From a checkpoint of a small transformer trained on Wikipedia: 269M tokens.
MLP neurons of a small language model. Each row is named by its layer, matrix (up: input weights; down: output weights) and neuron, and shows model dimensions 16-111. Each number is 128 + 24 x the weight over its row's rms, rounded and kept within 0 to 255.
Before each neuron's rows, "fires on" lists the tokens most often at its 100 highest values on Wikipedia text that the model never trained on.

fires on: "cc", "g", "ic", "c", "er", "ab"
L2.up1009 [131 124 115 143 159 164 117 148 102 143 111 157 161 104 131 208 114 132 165 126 132 126 136 115 115 138 106  99 136 127 146 149 144 118 120 136  99  87 156 113 114 133 147 120 143 108 141 114  98 143  74 149 141 101 118 114 106 150 131 156 184 177  83 158 142 152 114 111 168 150 128 136 109 142 129  78 136 148 116 125 100 131 175 133 110 131 135 110 132 123 167  94 123  96 102 152]
L2.down1009 [140 134 157 121 117 143 125 125 142  96 176 126 147 115 128 168 123 113 109 122 125 163 176 122 105 114  82  60 136 110 102 173 119 145 111 151  84 140 146 129  84 140 119 118 163 177 143 121 156  85 171  93 141 101 120 102 114 135 159 129 136  96 151 170 150 201 122 119 138 122 137 133 146 144 115 122  94 119  78 159  97 129 139 102 148 124 143 128 126 124 108 127 171 137 156 121]

fires on: "-", "g", "ic", "T", " st"
L10.up205 [147  83 118 107 134  94  65 133 128 159 130 195 111 132 152 123 157 101 182 111 127 173 123 135 176 154 151  88 124 141 151 112 117 148  78  86 117 145 107 139 105  99 139 141 173 128 115 126 118 166 116 170 119 111 124  76 117 159 134 122 164 138 112 139  98 144  91 107 119 146 139 122  84 145 124 145 108 161 107 124  86 101 147 127  93 136 103 132 120 126 169 169 115 101 144 116]
L10.down205 [115 148 123 138 144 182  82 128  91 137 146 113  85 118 128 119 118 162  72 136 144 142 178 187 100 131  96 105 123 115  99 152  82 110 115 150 128 120 111 131  99 138 142 143 100 121 100 151 156 136 127 129 108 136 126 188 127 162 142 104 149 119 192 120 140 163 126 120 158 106 130 136 122 140 134 101 115 123 128 157 124  60 106 136 141  88 154  96 150 121 136 119  90 109 138 134]

fires on: "s", "ro", "e", " while", " –", " until"
L3.up632 [125 105 119 142 150 120 139 146 139 120 161 130 128 117 157 140 112 151 104 153 141 131 100 137 150  76 170 148 111 106  98  99 122  85 119 114 122 114 102 193 165 127 111 122 120 145 178 122 126 130 144 117 108 100 115 109 112 120 159 132 144 169 112 129  81 114 139 130 145  94 108 154 143 154 109 162 118 140  91  69  88 155 128 119 103 165 140  94 113 171 153 143 118 132 161 125]
L3.down632 [137  99 129 162 138 125 152 119 150 129 147 116 112 100 107 150 146 145 120 125 109 115 127 132 168 139  97 106  90 126 118 118 146 125  66 105 131 173 114 112 105 160  88 108 127 155 145 136 112 160 132 129 167 164 127  78 148 143 131 138 157 142 120 123  90 137 127 120 141 140 100 123  82 110 118 113 149 155 110 116 134 143 129 126 168 120 128 126 121 102 114 105 129 115 134 153]

fires on: " d", " D", " st", " St", " R", " N"
L8.up346 [121 125 116  82 126 126 135 110 132 154 149 162 123 140 129 106 104 113 165 126 103 146 147 129 119 131 174 129 142  84 145 132 166 137 114 155 130 140 135 140 136 146 179 111 125 137 109  94 116  87 104 126 165 134 129 166 122 155 141 120 122 130  64 184 122 107 158 107 150 128 155 181 121  73 152 151 125 199 140 138  99 122  85 134 164 145 126 131 139 105 151  97 152 123 100 120]
L8.down346 [ 94 172 154  84 155 121 120 135 134 138 119 119 142  91 108 115 130 125 111 100 103 134 149 144 124 123 139 165 135 128 118 115 177 157 105 161 145 121 154 174  97 134 142 156 123  78 124 131 152 149 124 138 132 122 122 131 117 133  88  82 164 109 104 204 174 109 125  98 139 152 160  96 139 132 135  93 148 152 139 148 139 150 102 126 143 128  83 115 115  96 110 109 153 135 118 110]

fires on: "le", "re", "u", "ide", "ter", "ttle"
L2.up119 [105 121 136 142 117 157 129 107  73 137 112 126 160 118 126  97 139 122 123 118  96 155 103 113  97 124 134 150 104 101 116 101 130 128 120 135 161 134 132 122 129 122  94 172 112  74 113 139 110 153 153 146 159 140 144 169 130 122 176  87 126 128 100 153 119 138 108 179 129 113 128 144 122 127 130  81 135 161 117 156 130 143  78 144 119 172 145 145 135 121 139 100 101 138 117 104]
L2.down119 [131 157 123 115 104 150 140 100 125 139 131 121 116 110 128 117 141 147 113  85 159 116 105 145 108  93 136 108 121 145 128 141 104  98 143 149 131  83 124 123 154 135 114 116 146 118 136 103  93 109 111 125  84 141 109 110 113 148 152 123 119  59  86  74 114 137 107 144 117 150 163 137 125 159 165  97 139 135 127 123 152 179 119 149 162 139 132 146 118 141  95 102 122 133 144 117]

fires on: "re", "le", "ce", "se", "l", "er"
L2.up688 [144 130 109 129 128  89 113  99 138 118 130 160 173 114 133  96 109 115 117  77  86  83 118 108 130  97 150 119 106 130 144 156 117  80 103 129 141  96  75 102 124 173 148 154 141  91 112 122 154 138 134 124 141 105 109 175  96 144 157 126 107 113 125 106 110 122 149 143 132 128 119 125 141 137 156  93 109 141 123 127 111 124  83 146 110 143 138 143 153 139 133 116 170 124 129  99]
L2.down688 [ 96  94 113 140 133  92 140  87 139 169 144 128 134 110 138 134  82 175  99  94 118 133 137 134 132 159 174 119  91 129 132 122 122 106 127 125 123  98 148 118  85 127  89 152 104 152 184 100 126 147  88  86 140 116 159 182 115 180 138 116 117 129  94 102 103 140 109  88 131 137 134 141 131 126 122  48 108 146 108 147 104 155  88 160 156 143 144 110 134 149 149 104 124 150 146 124]

fires on: " Gu", " re", "re", " Lu", " Ro", " Re"
L8.up607 [159 145 124 119 131 141 131  94 133 173 131 137 155 121 154 172 171 127 150 136 116 110 149 134 131 101 142 104 177 129 108  91 144 142 133 125 135 119 110 112 110 173 158 118 179 130 143 114 137  94  99 125  87 112 129 140 136 151 127 131 151 138  87 123  95 112 136  90 101 151 152 121 153 132 145  93 135 160 108 140 131 130 143 143 126 142  93 166 156 157 138 106 128 123 141 139]
L8.down607 [ 89 157 122 120 145 135  65 104 142 110 124 124 184 103 121 159 154 142  94 150 131 151 198  97 109 129  87 110 132 134 104 138 119 104 112 139 157 113 108 129 120 108 102  95 166 110 143 154 143 172  99 126 119 124 139 102 117 110 111 142 127 165 153 121 127 136 130 140 131 145 111  92 104 137  85 105 111 117 135 130 115 165 150 111 127 134 133 115  84 125 135 136 106 189 164 133]

fires on: "D", "N", "il"
L2.up553 [137 137 140 118 110 130  98 130 110 180 161 166 138 121 162 123 136 115 178 129 125 169  99 101 123 133 136 132 137  85 154 123 145 134 115 113 138 117 129 115 171 127 131 154 157 104 133 104 124 134  99 122 173 124 130 140 119 128 115 148 144 107 117 148 154  97 144 129 111 154 139 157 100 109 147  93 117  76 128  95 104  91 138 111 137 140 132  99 188 108 171  78 182 138  91 116]
L2.down553 [121 135 121 109 123 134 113 135 139 154 128 112 105 106 165 104 103 108 135 136 111 137 114 121  95 128 134 137 148 106 106 151 140 177 148 162 137 123 163 124 101 148 112 158 148 118 128 111 104 137  93 109 105 175 100 170  95  96 126 137 127 149  93 132 190  95 133 154 120 135 171 155 102  98 132 140 152 164 143 146 149  93 132 123 133 115 113 139 136 139 136 108 109 142 127 131]

fires on: "\n", " D"
L6.up895 [125  93 126 139 133 115 139 129  96  74 141 142 125 160 161 109 132 114 127  84 119 123  83 106  90 126 142 129 135  63 143 113 113 125 120 119 164 105 128 137 124 159 138 135 140 133  63 123 147  45 124 166 158 142 114 134 125 137 146 108 156 134 130 128 168 143 147 132 125 124 116 125 111  89 129 121 137 148 147 116 148  85 137 139  94 136 122 148 136 156 103  93 177 131  99 134]
L6.down895 [122 115 150 149 115 116 132 176 143 142 148 110 112 131 184 113 132 137 126 141 133  72 123 129 141 155 103 149  82 106  86 149 154 152 117 136 106 128 163 135 130 143 111 131 133 102  99 139 140 120 113  96 132 106 130 148 137 113 120 118 125 160 121 124 153 146 166 127 146 162 153 161 138 136 123 127 125 156 178 129 137 122 147 153 131 110 146 120 124 128 129 151 136 113 118 142]

fires on: "D", "d", ".", "vi", "write", "'"
L3.up1022 [130  87 133 112 124 134 170 126  86 146 111 147 100 115 155 131 106 121 151 102  83 178 117 163 156  88 120 117 152 119 110 115 172 141  74 143 121 101 132  97 168 149 118 103 127 110 103  84 105 174 102 133 151 157 126 159 137 118 159 156 131 128 129 179 134 123 137 152 128 141 148 144 141 127 136 108 124 123 133  94 138 103  91 126 116 208  78 121 187 115 146  97 167 144  87 158]
L3.down1022 [120 113 115 114 174 183 139  90 119 158 150 107  84 152 136 133 119 145  93 137 141 149 199 130 147 124 132 131 138 144 142  81 149 118  93 171  98 120 136 125 166 102 109 129  87 104 136 138 111 135 131 105 153 127 129 137 115 106 134 132 131 130 162 111 181 121 127 191 152 160 153 129 139 155 132 121 123 116 101 145 106  89 127 116 153 101 125 127 126  63 120  91 113 162 137 158]

fires on: "i", "ine", "ig", "et", "mate", "er"
L2.up48 [ 65 107  94 108 136 152 133 102  92 142 116  98 141 134 133 113 116 130 167  81 157 130 179 159 120 141 181 128  87 114 121 138 109 128  77 112 119 108 161 127 115 121 113 114 121 108 116 106 127 153 140 123 136  84 104 135 156 123 144 147 150  99  97 124 142 128 111 146 179 127 115 104 142 167 142 105 107 131 116  95 140  85  76 122 101 119 155 144 141 109 132 125 156 104  67 160]
L2.down48 [139 119 132 127 155 159 123 137 125 136 149 145 164 117 140  98  84 171 107  89 134 108  98 128 143 136 137 158  87 130 133 139  87 126 157 106 124 105 127 154  85 121 128 113  75 101 135 109 136 146 147 134 130 178 152 154 107 158 110 123 142 171 152  95  96 142 130 181 158  96 129 128 129 120 107 109 107  84 167 148 136 110 149  99 145 139 129 151 133 106 111 151 138  78 115 131]

fires on: "i", " of", " based", "ut", "ive"
L5.up679 [ 65 119  95 141 166 153 132 128 132 119 175  84 119 104 122 127 165  94 136 145 143 106 147 110  93 112 148 146 144 126 147 170 100  94 122 118 148 156 116 112 131 118 199 130  95  96 165 186 121 122 112 140 140 126 114 139 165 148 142 126 100 140 102 138 116 141 159 139  95 117  88 117 163 104 178 126 159 142 126 129 144 145 113 156 141 142 146 135 152 139 145 128 140 135 122 153]
L5.down679 [149 118 187 141 145 142 100 113 124 142 125 171 130 116 144 125 109 130 130 135 134  98 117 112 155 155 119  96 127 136 148 119 153 135 137 148 151  68  94 133 173 108  95 105 150 126 130 133 152 136 122 119 119  96  96 129  79 160 120 118  88 116 148 117 127 100 109 131 130 150 164  96  95 132  90 168 132 146 108 110 125 142 109 126 122  83 122 118 121 122 130 143 113  97 164 122]

fires on: "s", "e", ":", "ous", "ight"
L3.up571 [123 104  76 116 177 100 131 145 125 120 141 112 130 113 123 143 113 143 129 146 151 151 129 166 180 114 128 126 129 113 155 146 117 120 127 116 145 124 135 147 121 113 118 103 129 151 139 119 128 115  70 142  92 107 107  96 125 178 138 146 165 118  91 146 130 133 163  85 143 133 104 144 147 168 130 129 121 136 120 123 115 107 163 135 148 124 141  97 117 165 139 141 145 129 145 135]
L3.down571 [123 108 156 110 139 114 152  88 123 169 125 102 140 114 143 128 141 129 151 195 114 124 166 110 170  89 135  91 130 160 145 130 132 124  93 107 114 118 118 107 174 112 154  98 121 139  99 144 127 120 163 144 160 114 128 114 123 116 169 136 116 127 142 130 101 116 117 154 118 140  98  98 102 117 145  76 139 100 135 122 150 125  95 151 167 116 110 147 131 127 147 140 141 169 161 150]

fires on: " D", "D"
L6.up907 [148 110 123  85 119 112  66 138 102  90 111 118 138 136 151 102 127 118 111 144 115 134 108 126  96 140 140 119 131 117 133 133 175 137  96 152 119 134 126 124 121 111 146 166 139 149  91 138  95  86  78 101 178 155 106 170 161 128 154 149 134 109 128 129  95 133 142 154 124 144 143 161 109 102 146 151 132 137 140 122 112 102 111 136  94 143 123  92 183 114 120  62 160 148  69 119]
L6.down907 [147  96 166 116 130 135 115 104 149 101 125 160 119 122 154 110 117 135 103 122 113 123 112 116  88 171 140 132 113 143 110 119 121 197 111 160 105 132 160 123 127 144 113 153 126 152 140 124 102 144 148 119 160  88 130 133 122 127 147 125 136 127 144 153 143 101 148 165 133 166 167 184 136 108 160 101 126 167 135 170 138 154 123 100 161  67 140 144 129 134 118 144 136 161 126 158]

fires on: "L", " L", "H", "B", " D"
L6.up884 [122 109 141 101 106 117  85 112 148 141  93 134  93 124 156  89  85 124 136 116 127 165 113 136 116 175 145 131 123 112 144 136 149 154 110 121 168 120  70 134 118 112 141 168 177 127 115 140 118  99 104 125 159 148 113 140 189 136 161 132 153 149 137 166 153 120 124  99 107 156 121 130 132 123 139 116 110 137 138 110 135 107 113 152 100  98 115 113 101  95 115 106 116 121  95 151]
L6.down884 [161 121 130 129 127 146 130 110 157 122 127 100 116 133 137 144 157 130 109 118 130  98 141 117  96 146 126 138 139  84 119 143 148 134 107 123 168 126  86 152 145 117 137 115  93 121  72 123 115  94 126 135 131  68 128 128 128  96 120 106 112 175  77 158 112 157  62 162 136  86 179 129 150 144 123  75 110 126 133 150 120 135 118 130 117 131 118 158 119 143 165 131 123 126 137 142]